{"norm": "rmsnorm", "norm_place": "pre", "tie_embeddings": true, "parallel_block": false, "init_std_o": 0.0, "init_std_up": 0.0228, "warmup_steps": 200, "schedule": "wsd", "doc_mask": true, "dataset": "wikipedia_en"}
MLP neurons of a small language model. Each row is named by its layer, matrix (gate and up: input weights) and neuron, and shows model dimensions 192-383. Each number is 128 + 24 x the weight over its row's rms, rounded and kept within 0 to 255. Numbers have three digits each. A neuron's up and down rows have the sign that makes its largest values positive.
After each neuron's rows, "fires in" lists the words (lower case) most often at its 100 highest values on Wikipedia text that the model never trained on. A number after a token or word is its count.

L2.gate612:121118134094108149105156170086133078161125133136163117109117133115095100142123152120124106103134127139112108069102116115162104116171157128136138148151165149039168128116118098166137108156154130100183155126148133104123111118111143103125126119098118092160134132115164091122129118113151141181139189134158131104124137158149123110079157129131157115125117124107128117130158064152154155081124161146144131135126146165112151160133127118129095184142135119112132124098112136144171136164130153099172106149159133106101126120135126122115098097121176122106106148126112154141160114122163136107
L2.up612:088079184114093159114138107122118087120123128102155134162126121076145103092167154142139112104114135169165131078115150168170085115171152143117128089099138100063127141115103066145091144105099148137147144129160180129145135092109160096172124098119108113163121135118154117094101112116157113135154137110135145138149106136149157166077137113137164151143095093132112148124164060130099108100106136189098119156131119149112138144113140095136107135129146121134119139109095108102172115135141140151136131138124162138142136108117120114108084148137148131136119146117154111105123115123166100132
fires in: "2023" 14, "2019" 13, "2018" 9, "2022" 9, "2021" 9

L2.gate144:170144114123125118116140099111121120089129135114181100191121143126159117155140130078120110085102136120169148133182150129143123118069144061121140141150115141140128147055135116149136130101111127112109084125143141111134153099098116123108163148144147110130126140108141143108162140138080117107120097119178189124104100122161111159173113139124159096176140124137166107136093115120135107105148121157126107082101097137120099119088122134139116128168119141155131118161127139144112125092132111142131168145146102129123103104123133123141111140141091146135142128143120102085129081100125100088
L2.up144:133149116079155138092141145132106115124155121180131168113108144087090114115118134112118178119126106095113142101125119124130145135100123172135145122107133113106114138150133118126086158135134161146128142110126107140170103130149129091180146098164155083149136124127119150085165097095090123116159109104166107153131108111171112154145114143145124138117117105136143106140096114117175124094122153124113092114144087182130040097094152146129134117158162098086122096144154136165112152136126147150118132156130096094117145096104147118144145162114152104145120121117140097119142084126122151132
fires in: "the" 98

L4.gate709:168156124137138106091122113109136080159133166138134129095131101129113176155174103134139149142123123141134114077138128115162147141172090153146111116118134118125138154107158112126157108149090107096127111187111125110148133156056137144147098085104136167114129128072109119088126120136143115154131164083101142153147103108138178142159096086171114125139133130085155093135110067126097083157142117079129160124155097120120135087142139172126148117148132119086088134121111132116134150131125132092123153125127099100121104138112182115116104129120132161144172147133068146135176115141101132139
L4.up709:147119148140156118088141147147181104133091143120132132129133114140150111175124139125130087108139099127116112113106098132159113130135108103160079164166140139141089137182144140089156108150149078111099136121099163116124118129134140099106121125137141147125100118122121134141102096090140148142130108109056115097120102108122153129164132105145108113117165087153113121111101083154135104152141171066141162141167085170161109099120127166114154148194169107116105093110116138134144170153136103169125102140108088090122101120101135116130114115173168151143130148154098134092108077125103136150
fires in: "being" 24, "been" 23, "also" 19, "later" 6, "all" 5, "was" 5

L2.gate210:161139180099154135129101077165148105156134118130123084118155133104149097157105112121115129135153135111129134134124144158096146120139124152150093134099133143156168159083091165133135152129140113087131145148128114131118134118144121071095069121151078153132149140176136125165132099119126111170118142089134151140137126091152133115155168102114145131129142135097101147148135115069080141129109122118121084092124131142163147151147106106145112158158148149148122126101145150177094144090111115103128108140091128124079096129078119098122148200108118122163097153100139149127088128128091115116
L2.up210:140146131074141168136135109140146127120131123171124088106143142125122122130082095141126110110163143093178122110144119191150132142107138161132131116096116152116171146104092106136126148110144118090138118088101106131113151093141146084112119132147118112160145137190114132158089105091132116161113143124116141145143158141128140153163166142087164134122127111099104120173134076124095120107091148132122133147112102132155101145146156107140132128147156095117125094121169130111090133111131136109176082105135149125065107148115106092149118133121106125148124128127170133134178112155131082104
fires in: "or" 85

L2.gate574:116103139125144156097106111097121114122075087144138152110122108136106110119152104131106120145096157136147082098110130120124116159134123143138133124136130128106077129128103122124138111136109126150103137164120175137109117137089118166165094139117137162101117121095153118169111139143175159127157148096124133087131101143133145143151140143128125124122143109130167110138124130114109151121117104100084182169115158075133127152147127133140147140137163130143104141119116113158137110125144116191142134135137152116140121096133133107123132125127147143185193125163088187143061137107143143165
L2.up574:145114149135121111113113147130103114118123105129127132111150112184141102119096128116084136111142125128113109082142149114147142137140116096119141104112126131140099095109125124127113102115115106142087119168125134139102136133103149160098122151140151133150114111126126112137104129107122145114150144078135162093127095108140173115149111157153116112091146104126114163081147113115130144170181144133144138108117137085125151109137143138136145121105121108181110129144143111132212123149120144173125124128139152149098108146167104111113117143154136140134173117152101195153058143112145125123
fires in: "also" 36, "later" 31, "now" 9, "again" 7, "been" 7, "unknown" 4

L7.gate191:113123119113155142128115165145107160134129111163135151111118127149122152151115139120108103129123132150113120147138129168123116134139134076104110178163127102120140134122135146056138143122147106126118152193123135117078100136139124103123124118142129131117120077105112130109107101157141122118098097163140127114166128135126121131140105153123137170124096154141114124132132082128145126120110103127098186137130138117115136175095143101071158134153136127100138173123119130187133100111110131117118152154153114076126157120145106109123169146107091120147115124130137166124133115121133119178
L7.up191:115124123087139130147084129103120131157178112149133183121142129102115164129143097194109056155103144116112129104107138144148094150166125129121089133088103127131146120139133099146145121074142114128136131150127106133150136149152105113120121129124124116143072153099130065168117142152159081119135100156125124141145119111121087105106152151132141132140101121138105127103135099174124087195155133112163095146113085086143109120085106123142133091168145111114127128094143114106144102167106137126136115146127137158145157103087105127154122125135114100113073112123171169149152152101125117125
fires in: "where" 42, "which" 20, "addition" 5, "whom" 5, "election" 4

L2.gate769:141107099141153117169163128111142119125098094141116135157110127133081131145106118112153077125126109125083106158133114150120153126119128094123162157207150103118077174114115123130074117120074133098108145127113154126129085137115147129149109112135149151092162146138125081108128125114133142147131104151108121110119131118123132146098087112172152102109111135138145118150123137132135135138105086129113117114104169111104147194151124143092139119107096147119133121116118148161137113116112120139109125168147137153119092111099116165089109125116126137102089124137090116128124119105138141154
L2.up769:143128108141147161170113116141134104081101089135134117157131126123134134127105114150179096144139131115094097138170091143125126137139115082109152125170197149106089126153122131140113117110101147087093139112124124115107121130131132137137079100139148133116160166135126115123130149150130127139090096141115125110120147153144124147126102166143139123109139105140129117124118098120141126160098079132126149127107162157135129187132124137095164116127113120163119107134160174120103142099112108135110141151130128113142130105102098122094084129156107146117109090114121122096141132107124154133
fires in: "of" 77, "at" 21

L2.gate865:150178141115150116122156119148147151111116131139130110152110098150107150150085097133125140111112135115155101146190076110106120147114131130134113100143128117185095129157129120187153219117141122120117106157114140137161136159146148113134116149151125159081141076132103101118158121167113156110116089097104133098080132113143111081154113100116124114135124151093126106135133165135094096131141114127114109127133141125112148133072103132161148118154150158158113123165150116131116205129133137141126135148133152137095108137107114178167077166143101089116121121133141164083124136144150146134
L2.up865:151156139137169119122159148102119109088131191148128116120142120115083163141131121133092166126083094109113120146173098140122126113113104111156133134148142117182107151119142173137105170121134108142167111147085111150141119131096123122133118122154111155088121092102120127100134140129141127122154113137132137124122139140111132093138100105140115134107158135097115153165164147078107113136172093128160152141174152103094157091159126135108127138149143103144107103149109123171144139143138121121126195112177109104137129143123116159156092140109132063147134116129149140117147105106122152128
fires in: "13" 20, "15" 18, "14" 7, "3" 6, "1541" 5

L2.gate556:127101110138102146162148089126151173133155117104090149106138107085125182080121129088121121152127131110160128168138129132145144091155162088129135148116126104107160175111162136108122133132129129178136140110117133139112078157135118135079144147143142134136126111133115107116164155096166151113125124128118175145119151123127132151126164129139163097114109112165130100131087108173168157135103172151140085171105160146153151169122117145149111126097101097125108181149128115153119149135109158119143151136158104118115097125110142139099092109128164127116141092106093115186121085126186148146
L2.up556:140126126149139107135148109106148142135177116178203134106120103094153147106178114126140083105109131162218150081126118145136120099097137149186110096129137104112130146107136120151088130118118135120158108115169121116116157084115108127117136122094130136129142126113145131091100141136175115120124116156128114106134113162110129144098160097174107159111124111134157124174084136121088125129117158135111146079083165120114129139103100112120133124108133115124096103099107127131134141149109165128148110154111172190131154123109132098092182151116130142139132127143122120125165110164111138118
fires in: "2010" 26, "2011" 20, "2018" 9, "2019" 8, "2020" 7

L2.gate950:094185158175121141102151138097200152179155154166129133161153117148144117126136139149156082192114147133120107115112146133173120131127155113131160124100139138105156173110129177124149127189130156142167144120143133133097103092140092144155149105121126119118135117077123116110067163140119105134177118175140132171108101138110162134122126167128133154102186149116115157155137151106156167129108143113122115136150108153131140126134075126171114129118128143132158135152140118156132114123132156110113133121087113142126129103138138123109078134125163139113145151147118074148174102146134130118
L2.up950:095106131113130165139128137130092155134159112120154141164172138154145126081094118129144128198146105127128110116156145123138114102184127118098146124099088137173186162096111166135129101165152194120144173164122133132114126124114125126117127119088147101104103109118120161128120128186136098151146112114095115170139097128098145104169133150138152089114104150124114172139142195121091125123105130133080096139123125156160128146129125131204120124118118125160157142122104187149100143144171140113127114102119123109174159166151120167113123116117151136131126101160049083121127141106150135109
fires in: "are" 57, "is" 41

L9.gate415:106173133137164153123132127104151170121123127098119156141118126153142102113127153123114141099095103127094086101118143139172185119145162122142122125109103068157145130119144134103132158084101103125127112134123116082158128128146122091161115135089188125117131120132118130092062119166121153152090152122080158142153146117086139103120116144112153160102159077115141160160138121125116094127148151111185128134157096161125114119093167120118116121107138136121136139086114138117092142076125169133110099159132150121127148113112160087133068132133150136109149130125119101141122194150159147128
L9.up415:085128128072074149159138167082140124104112107109108144131108167112109127144124137155134088120163122124110109136132109183131117149121117146144129129115116127142108098138123138159157156120150070160141108167091136106133138132108106124116146116162138139155116117125119147108126131142097197127142093075138165081115169118099141143148124138122138138113152158144110123162128114120120115134097125079158168096140145151149091120121133114153142135160131090125154154091157162122131114143147092098181169118122115074140125136158134127100159132149069137131122130124125113144127128135097106113
fires in: "and" 38, "but" 14, "as" 10, "which" 5

L2.gate50:116165142105111128169121126103157138110139098147170116156155127133157185132124118142120108114096118099145135104110187130107142141171140147169101140107166113122131149161092115151136113140135075156123099126126115128144096154147105138124106073148090111094150143110094152149166128135147107101188142130109131126111127152136100128146127147112098119119137147128141127108102127162096140174080123186137120161137143111138120107123088114156162114114134125107154098163107122136149172107117137122114096109154105131109154128118116159102110137172131135129107094157131080161115138124124169127
L2.up50:140131145109086146149113158109114118123140111166137118111108157154175109090141109129110137088123112142108112167092190114092145115119110115156109160128144144130156113127109116104134120185111106095142112130102108123137126148101169125131143077132121084129163096100132150149155115099117120106174160108129107130085160129117148167150150095101144151145116156114131159127213125140129134131122099152156118154097140173151156096117110138107187076129150094151136142152110145119084170134087156102114106125146133122116137103087117154139077143125157080120122124148106123145157129112141195108
fires in: "when" 37, "by" 13, "where" 8, "milford" 4

L5.gate309:111137196148145125080128118127141111112102125151120164118178106101121168130146087161168091141113142105118097136132102122128114150099117134140149177093153175089140109124088127131120109141126124138070135096114134166125099083148103100131113133090134077113134106076145110091147164075159112078115137126142150121144098120163189177102130121167108150153121110105152124166159124120145152097128114140106086117184134124113118116132135112093101134143187104154143106096125131141098127111134085141158127138149102121136166083137117101090121133129107108153098160128136119157104126117117121156
L5.up309:149109124144096158094128119145111143109142149103100145144134119105143172092147114090098143105132146148093159128105075112144146135135158164117153115148116115123114116145103120142174092157089117154130099111132132093153118116148175114152132135149155125165132169097124109120063109098089144138128155136158152142091102117114135166108120106164150135140130149148113156111154138160112137160077081106156131110104136149140113070141131120119155139149139143118109176128165100117108113145107121081079135126187087152111154083118122161162107134124137107069149125138118127102153120117113182123
fires in: "from" 14, "around" 13, "on" 13, "as" 9, "at" 7

L2.gate952:160105127130196121135132133120129114106114157114139113133179178112172154119130079147138117172121150140130112141161132129124100103127113148127140089193150105167109126076097125103092142113132089100152163105171126110120152126105115104133088105164122130144113122146120098133131100114099131194126172102069137136141137139046135160147151111152139116150149152111133125117133113114170114143102153083097126119116150107132112132104155109122112130155117139137124107099101109127116097084138101126113155173092169137148137102090128110142123123129140145093133185079118115113147126126122088119
L2.up952:150122161151152155112092104136105117149120129150131122155137136151169146136114073153111132121159124106121112111125145110132114139145113130158166112141142135156126152087133142135099158119128125121183170095157142122165103108110138106110104162142126108122119138150140098128109145080124088131095140103080134131149146127116113150109137123111137107175149160145101105160138120082144130150093161110092105116084161093131136114096106109098154080130084129129129144107144147145102088081125137108128099182089112134115116124087101122135143134069140153076129155137085104066114132124115105116
fires in: "by" 64, "from" 19, "of" 15

L7.gate672:136121116098155144122102153100105138140116127111122104136145126164135142151106117156073100180139140116132162138133118170104122126106159154105065150120122146123133144056136092138121089147121130147167088115174114132069123130123133134117129158138096097116155146145129125125101127117118081120139132129096153150118109201160121144138166145166127103124104150100124127153106136103171123126116119155154136131171146106108125132177139119147103142123080099170137102143119121176137143117105123179149109163082095121107126090136119140114131156120134103132136108121141112095152092130076115120
L7.up672:113134107131157124115090176083149115139118146102150139130139154172120120132133137138109107092157195127137131138107095125141170118133110154121126118161111134132105138112126138113077106090137115098121154114115141076169138097095107120124106133160151109112148120126134087132108121111134143107115133109154126108101139180116161161098107167123140111155084123154128130145079131096144139155123133110126113131144134143108139103157128149180119104130119163135132107155158134162095116135164133135086109194101133152119104103160176160144142154101164116107172137137107073128091120150113120077
fires in: "to" 49, "than" 17, "as" 12, "with" 5, "from" 4

L6.gate130:132121113136134127149114135117099075097107117175164174150137117119125121142144123145133107104142132098117164140131139104148149167156137144127119144137144157129127108125115123137077098116113109181121123154132104132133142152093157071137154134113134132129104083157136155109143143187116173178129087178152139137072100127141159150149109114148152175105122127141136093146110133123127142138125086167112138113139113106110140119129085151096089111140125100140140126110107120121144108156131121137110114117136116140164121154110133090096124147108136112122075151106101104131150138143153159076
L6.up130:156164122125125164128117084118158125147147145066116173132125112165126119122090140174150119104145114112107118145141129121106127148125143071101097155066145131116121163119113118130076087129128175149095124152104119144132134133098090140145086107130119129119139153089101133126166170100150147103091100141126123128110113118152136173163155154139096134125131130141090129099122143118103152130133135088139107133119128148128150118142111137120156117095143156161121097139154121088131106147118129141143116115174114081178129111143135041122118137108133126191157117153147115116175161112113151096
fires in: "of" 57

L2.gate343:162201097120131136147131164112066110114095121131145083104099154127117147132103134111171118075111142140131116086146157141097112149151113115104118098103114132185083110157149160116118119122133142144086142114133128177102110111120126154115165116129131097098120095153128163155110115093175132147118133085106097090134145099144098109163101145135127121144083116120130155128110170091162128120141132112091169166145180063122132080103090114114113136100089127145125135149103105112159124086093099154125122132091152125129101139112125119141113130104111125163100135117150152094103089148133126090
L2.up343:151167099134097136158124157109082150101120091157081096125097155102058129106104139138109131104130135138152139139150144125134128107105145092115157097133120145158105119178145155120143095131158128153098133139103149190109154140139150136099113140111121101106115133121117135130093101137133092099133164126146114126147138105125090118129135103157119089122104096127093115148114149125135139125137129128144141134149160109126093143113063144129149071074110074127125143124095127113162099112130175166133101156169131130140136133112119142143084118102163125133134086138125178147142129121116133135
fires in: "10" 35, "13" 16, "16" 9, "9" 8, "14" 6

L2.gate89:123162168056161132158145089106145136050138101119127130147186136118110111152101122146151122142141112154102122122144125085118125126100164151135150160144099167112130159105142086142135140099117112056124129126138139137160119119140121107130152109122102087105159149133110112135106096148103110119168136133099160129148114080174117118148159152148116128098140150141134133152137149141148117119184123084151124159125104134120102107154120111159153136133143139133100144109151126093128154139138151130188127175159143113154085123116125114160138163118136187135105149166131097089133137104132109124
L2.up89:139096129081126115124104075104157119114140142104108113141152126164143120172136122122123098155141113151111131155127183121114131156104134126100135152106120113078134170123120106134100136147119103086072098152125098168164086133111077102131144142164096120129149174165125105158114131141135109137176109153099134098091120127130107120150148189127144173106161130125120150151110138119113091162122127151126094141124146148114081144134109154139130120109111094127092117201125113143124125124131148161170149116160110144160080145158117125163066109135116136155180124132112136068100099077133125088
fires in: "and" 32, "or" 28, "that" 10, "even" 9, "to" 8, "only" 4

L4.gate664:109101154166137166109195153182132099149158122169157126166128114124132108172120102139130133122063167122144144124136122135098147164114098115182122117121106104105096078091128110099155096142095144116093138126140133121122162100107104132127120126135162173116127125146089095072141141091148138095099105116128143131120147111125112137104152107144108134102171111147126112125103125160152175155163166119092138127148089137079139098147124194123110141106168110184147139092166122157128113153103123097151101148139127120126087140111148157146151101141121108153184110180147128148100129123138126134
L4.up664:100113119069139135125064121124100137127133090110082104113146100130184151124114114121161138137138140160122142113141141164124123105085157092094131125132104192119121157155147104096131174152133151182100137169102150110117156124129151149179099123140093081147152150151138143109127167139111113154128097139130137145097137131140119086131110115134148111121097158111124135070121124126132124147126120149108105146126139123139112130096130097115114106116112160162115114154114116124151153163168112163106131140117126125087088114117159159083131112098104111125158173083104139104119134117136075138
fires in: "also" 49, "she" 10, "team" 9, "it" 6, "still" 4

L6.gate196:124110146171148151106118118103152112119124092147159092089117166145127163126103136100150125124120106135143129121139132141147115133130130128133122088145133142145126129150157123088154151132124120146127110101125162111124168101148131085102063157145158169134190170173078133182159106169156138126133119120152153153131132119138142105105115087123121168086132150151157128139131195140142124159131134151112135174124170115131136136146117122101146154137126118167141093082139119147138161104120091127159136154110100109136096104155102127114099123147128089130113131130146140143120118152148146097
L6.up196:114138154134158080107167122157114115162135154054088161088130137152158136100125095147148153111117103118138157090125121115125123100100141136149137178102112113121140120115102092159132113126132134107130116115108095121147152124103129153145175165119129157107127131136142142080116094103085144140158097114128127097122097110125117135157127100127126090140082091152142113138123138160143108140105129160137109141148107148118153123107143112139110136121092161132127182118144172100107108115140142140161158094121101124129143122137133189151113115118121128119110126140183150091106136189181082194
fires in: "who" 35, "had" 13, "merlins" 6

L4.gate636:125161143107114120139159166134122123131146104131111136139124126097113172126148147095125158174123086121092096139140147123142089158120167117153154149154109120146100134119117127106153123161121125148141077117176134164134113111122122135135152126094107143100122123160117069172120127112098125157132100147156110128075110089144159120091147112142132135155113155128133160160128137152142101124163118076128123104128147126123115118120090116130156116170103121119155155113187108122133196097118129074158124121156128095159131123080136134095096129153125148180094148110124130152100118074151160133
L4.up636:170083161076144151145150143158137151081145088152099139111112118105091152134152097170103121140153125103083172121121151131129125147126126180134107145147105157144108120166113110143115099146142144147145147154112141126083119138155147098139141129128150161140117136180119136145126145106100081149148098134141125181105100108118164109125113117120142129146115085098119095084109164155130168123099113129117055147115143129107094131144115072140143109153116101155124147143185144188100153109137110113130113128123136128120136141119083127104127133157110111117106109118109095103107090133105121123
fires in: "during" 17, "in" 16, "from" 10, "following" 8, "by" 7, "at" 6

L9.gate964:077126118118129178114126156103150162126104112129148169069092119120113059163148128145136113121150145129106112126088128140125132118123139097156072124162128174093098156121144112156133146104101122116084096119069129170096103144093103111150094146110120136131119145097099144117130065142142212126071136134126172127092161124177158158138115111161132130176093132149109106138138115139088143140139141161147081123132125121125138119135121126116118119098147114111141164104124112099127103135094106119162133135151115134120095149166103136114104128138135126131152123143109102130125110135124141118
L9.up964:103118125128160138101159125121112184136099102120156108142149113124134120109150147142141122126123132111162132142127093160114134173113139069140130114111125164090141119083127112106157105048121125131111087137083129169111137109114119116151106126081113132114151113148095103094123162152142163140139111101124149112070148147128137138100135094111116093143153138131121106082140149087100110137148115133146129112145093136138097133087115101137124134102126102125116147150152135102156113121123080120138144146135174153134123133149119109137091156155100146116164113173148110149158108167149113102
fires in: "the" 52, "then" 12, "there" 8, "they" 8

L2.gate738:160125124091174145123139090131140107107150129085150136110134146122155168103143142104147125164117160129150132141148096148136100130159128167138158141134174127161136136063123162105121189127110112141169134128147123127158108146142147126109147172158132128112135067142142145155119119132125136141139134129077115127153118161097117119090098105114164121140160106130132123130096128089145145160128157118166122126126096154143113149173124153141110178145079093101104138095128124145156123120155123123117138157160156116124097115117158117136141108094131144124101105113114137155147145158130123149
L2.up738:119119153117083150086117161120141109145112155145123148098169135116162153103157117145129171163122068140141153140123140112159136114160121083130106052147107095101135139139079156097126120085117149152122104118117117143118122109103155138140123101119136142105096144113135143122142155135115099093159162126130170094131172153147120154154160146128146169107071169126116109125105135102096132128151121122102139141169139118116096071116120101173112132109108161112149112121137121081109099168153127100112084125125101164174169113101111111101112107112141160089141123101139126122133131099140160102
fires in: "military" 13, "different" 11, "public" 11, "various" 9, "multiple" 8, "political" 8

L2.gate308:114174145094106111145162119108126112138128180176133125108114162110126136127136147143117093144134132148132070119080090102176125117147069145125137116154130120156116117170120087084116172136114090134122157102128114090134111081111114126122122153102139144093180144149090131137158146123110138127156115141167128150170105107136147124128144122151136189106116114119167137117140128140156099141166141187131119130113083134106120092112159156096154125155137095126107140140138101160165157114094102153144120162158133189125151122113111136127112107123095109140148167154123108177090147135169160127
L2.up308:128141136113127118093139103116106086153123159106189169086127113126093115183123135133141182164155138145108123104097125092092148124111136100181166111086117099102127127149122153114142113157092122126125139113154091120124112085087099132073077167109115146096154160143114136137127106137123104175096143137141141128125143152130131114108148139098120103106151127129108160143144135072145131109143096125121123074137154157131133129151138130131121137162140142160118173158100132108165133126150117179152106095144119110119114121133134143106130107100142135128114153147144117108096074117116163120
fires in: "had" 40, "she" 36, "has" 16

L5.gate755:099129099131098122121137145147142102132160157140077068115106128126127117123157108093145073102142171125136120163156130141166099103148178163137152134130099119101154109131055094113156121130102108103138134178121103117100114147098104120130140102164079144098131136115082098157130144164136132118146117097109123126166142174107136124125089133154116104144121143136152134115094130135119077156149116103126154113141126112110124122156101140120128115138138103116110159123104129108134148150098122137152123138091110119135116121140133136124135129148120064124142137117098123144150071125145123117
L5.up755:147124111157132148119181130158151124092190174112133127142113119092127125131129139146127133102106136125172138147094166121151113118050123082107132149149124159160143115115124152123082118138146142129151122143159141136085154121142112142094161087154169119158138129194131117131116143107108143088104108156127145098112129139064128128115115110141118164133088161127117122142122123120155156137171076109141120114176127129048115106127148087144149091120161103120096165152144155085077140153100160077115128105135108132150113144123115119111125111127142112169137101166149137174143116148094118149
fires in: "where" 39, "when" 13, "although" 9, "if" 9, "how" 7, "which" 7

L7.gate855:135091106142130126137113098151146120141156138170151120133125120106136159157127144122130125122119143124139158126114108078134158149114121111081130147164143148101110167086109125109107166114104105124166122114169100163180111116118177171142145123148180110064127195100143129124142117134150137165102193146092127098149149136122163168114135104059127126125178122100109147130110114087143114098109152111167096077145121107130129152106119156089125171132084092165135108129143137129144117118137137113136128139155134148138134115126134097135120111102121141087107188156140072137107140123126165119
L7.up855:098132109130133132140105096086156153129160116142166152138138127106136086161112132122100145126111100155100140130135123201168129088135128148150104155114109106125142127122172130122111096074152158145109140163114120150126145157128098063162107112156151141121135088099108124092105142145154116143094093131130177088080155156196147153090122161147181137121143141083080117149097176130131142124150119139174160125157121154135149101133135111118164126113112154091125178110119119127166127132132161128079150120098096116138125094132119126113125148165143142091132141136142116132138080120148119076
fires in: "and" 59, "intelligence" 4

L2.gate787:134110123125143126181161135108091168123121116138138170098131118153089182120160101115133117136150113125152129115148093144126120113115086130102132150133124130141154130115151135078072132102125148134144118061163111147143103121094146144142126151160101085087139150125167122117137111105109075128131122118108160134163118126099115165157140136134164131097179131139165126115100145132135117136115130128120178102064099082166118160111128147099148154123116128107158143137126103145191115099106143127139148143139155121150159136111091163153100116129132127105127144116161110113169177134122124142
L2.up787:127109161125134122135152153107135153100115104119149158103120102135121153162198105142154121162160114110151108095097072133162118101085097130111118137098162131160117097125141155121142093132089124141116118099152143123150114113077103134178105110206117112120129165137126089065133154116107125132144147139098072112147092131069114108146106144164146135101139099162137145136158077117130120122113133120140126123139104093123145084123111138087117134109116138184141139140157139189184104093094140152109132135122129126119130135154105101193142102132118112091091090139138124126157094145121137132
fires in: "from" 62, "at" 24, "attended" 4

L2.gate732:088118165129107124118153128141154138076119124128096148121179121146113124097153110178148125116109139146160092129107114112136124123113104132130110144140103146109130117161143150102109136116138124114145146133119146094123113144121088160155164105145083155182145130116133092122116109149111138075102113102081126110140134165133151147079138129156128124103107132114055080101121147131123112141129174146087090115158115172095115094147101110106163124134118114118133108121151174170139113115048095059163168134187129099135157113128138118137112105145173120127136102113159119103131110114126091154
L2.up732:115126161113163123144193139107196122067125155132126139147121110102140137085167102148130116119100159159144146131137117148144084118130141083134162143125131100113145119123115131135113107098120096139126129129149138154095145145109134198160152125145086130114128132150098138148093094121118145090116105130109124110111162149174148143113122126131101119139105095118092113073130075126111148143096136106108152134156099151106127095056143137093117149131156143111141129117131116156103093107090091136156130154200107097118149109131151084144125134119166091161116141096181123113131157122114144126
fires in: "but" 43, "where" 24, "although" 8, "though" 4

L2.gate354:152128117125098139163112126147151114118164138171145142156201133076120146098101143158150089169090134146077116144108083127105129107142178108098179148121115097109118136128141134114151126125082128140151122116120131122164133121138089171130108143127142139149181132112157107138108097097104155132110099147074097134090095123178132136134130158134150110139130119131175114173122125112116101141134137149137118117125114099117103129173129139120129117101132124161117108161146146154153135123108126108132169132143128103144152121075105104094135127158128111157112125133077127120157118112163150148
L2.up354:106163117125147131150122099127126127128101108115109112172202091078137086117067119107154098128080148120104150125102101118125128130160169089123186175144126100141142182134108155136145116104094115149142109120102115098136119139137129122136134153109121163097134145101138080125135133149120139108129087136088116138161141122127144153140161147131129140168143126113164072124103140067124166135125118134116108078103138158147090128146094125109121123118112132122139089135123138125127125102140132131114187140152109133122170155113130141098115128130128125176133115149106124144112135096118145157
fires in: "at" 59

L6.gate417:151156129151147108079086125089161106111082137120129157135151126140164114089089132131138115148153111107112106120121131083141155161146143118115110178136096134105134121120145179139150156122139129121171151111124133116115133128127143117155158107128075151165144083111096136129131173116106123155140139124111101147130086143195106127177126127129109145118126135152084170113140131116146122156146135094136123111128097124164112133114115134178123138165153103134060096134137159130149152107113131131107094144126139114120092107125092140130102161133155146156112125131136141136114142163090119168
L6.up417:118130130141125120138116134127152129112083157092140141167187150159103109117168116112186120158100155149107169169142132096106117169062079138148185128090144158157165146129091146120107142108174142091141142127166130093156123150113147141144122102111108145133126157154139152124099106114124147187134102108111129107160108132137143125140134113122193146162133154100102159124119159122141169130105158134119140129114109099117138135188139143132113125149144090137170135081129178105110172144159136138095133161126130099132098106099132144098109122140147153173091126135115119155101156166101151149
fires in: "is" 29, "are" 8, "significant" 6, "scientific" 4, "or" 4

L4.gate50:138113116081121109111132081167099125138136153117069148102091166153128124087077121139178104116146147155086117101152118135098120173123125116178127079130102085172148148131141120062127134103163127070097122164138117151108118112145126119131129180160161129107128107110124141136113118097128126113131125100133111099108197105153088110145125132108137153173122082142102149159166081134103104102136145111164087147111123102131115150131098146136114139163107162142178113144111150122159092110103127148113156150136128143083147129129101144145069124079102114134131121119115124156159087127112105140
L4.up50:127121146155105173113155094129170134150144104162148119116137127136108141129110142142122082126126118124101148103083138088140137134124122131151108155163123128103179163146125146105095132107120128145122085148140123130134131104117134157150151115107123160200129097144121111116158091177162095117092103156121130116115156157131132151098126123122087119156124112176131152176141157146110131132072118152139116094111104095126135119120162127151150127168155167107121142166158137122103106164124139156122105149114143120089143151107096105148109129131140130124110135121164125124102088142163128115
fires in: "which" 36, "cultural" 9, "its" 5, "wales" 5, "economy" 4

L9.gate230:159115133092115104129111122079163130143147079153133124123123129155174129135117169145126137110122130163133126109115140134047115102088118082078152138150117165123168181117124100102149106120103135125128099101140092126118114137105146109087148127138155159143145143087130078168105148129123126119126132122134144073132163148141153122156094084117088149139158127124137128137138156144096154155142120128116109136072162108125151154098149095135123134155136153063117132140131125113138172145111136084142087120134157138146144088150138138081149103107130161124114121119176092147115140098120115142
L9.up230:128138123087163141175153107161087122094118106115101120137149101153141102136117135079103131129125133127106171171135142129123127151136129186144111101136117088101133099152106155115096086148101144169119108122143100113135148132150102126139115091182104092125150101126188106103107137131159131120129150145114090149166120092145133107088107145142107103153110124111168136147090132102119121131131103110137123153117131133126116112157112076147152154183124144114114118123175121079110098131162138110115132124102104097103157082113134180069119128147150108130117146120124110099128114137111124092
fires in: "of" 30, "and" 16, "in" 10, "studied" 9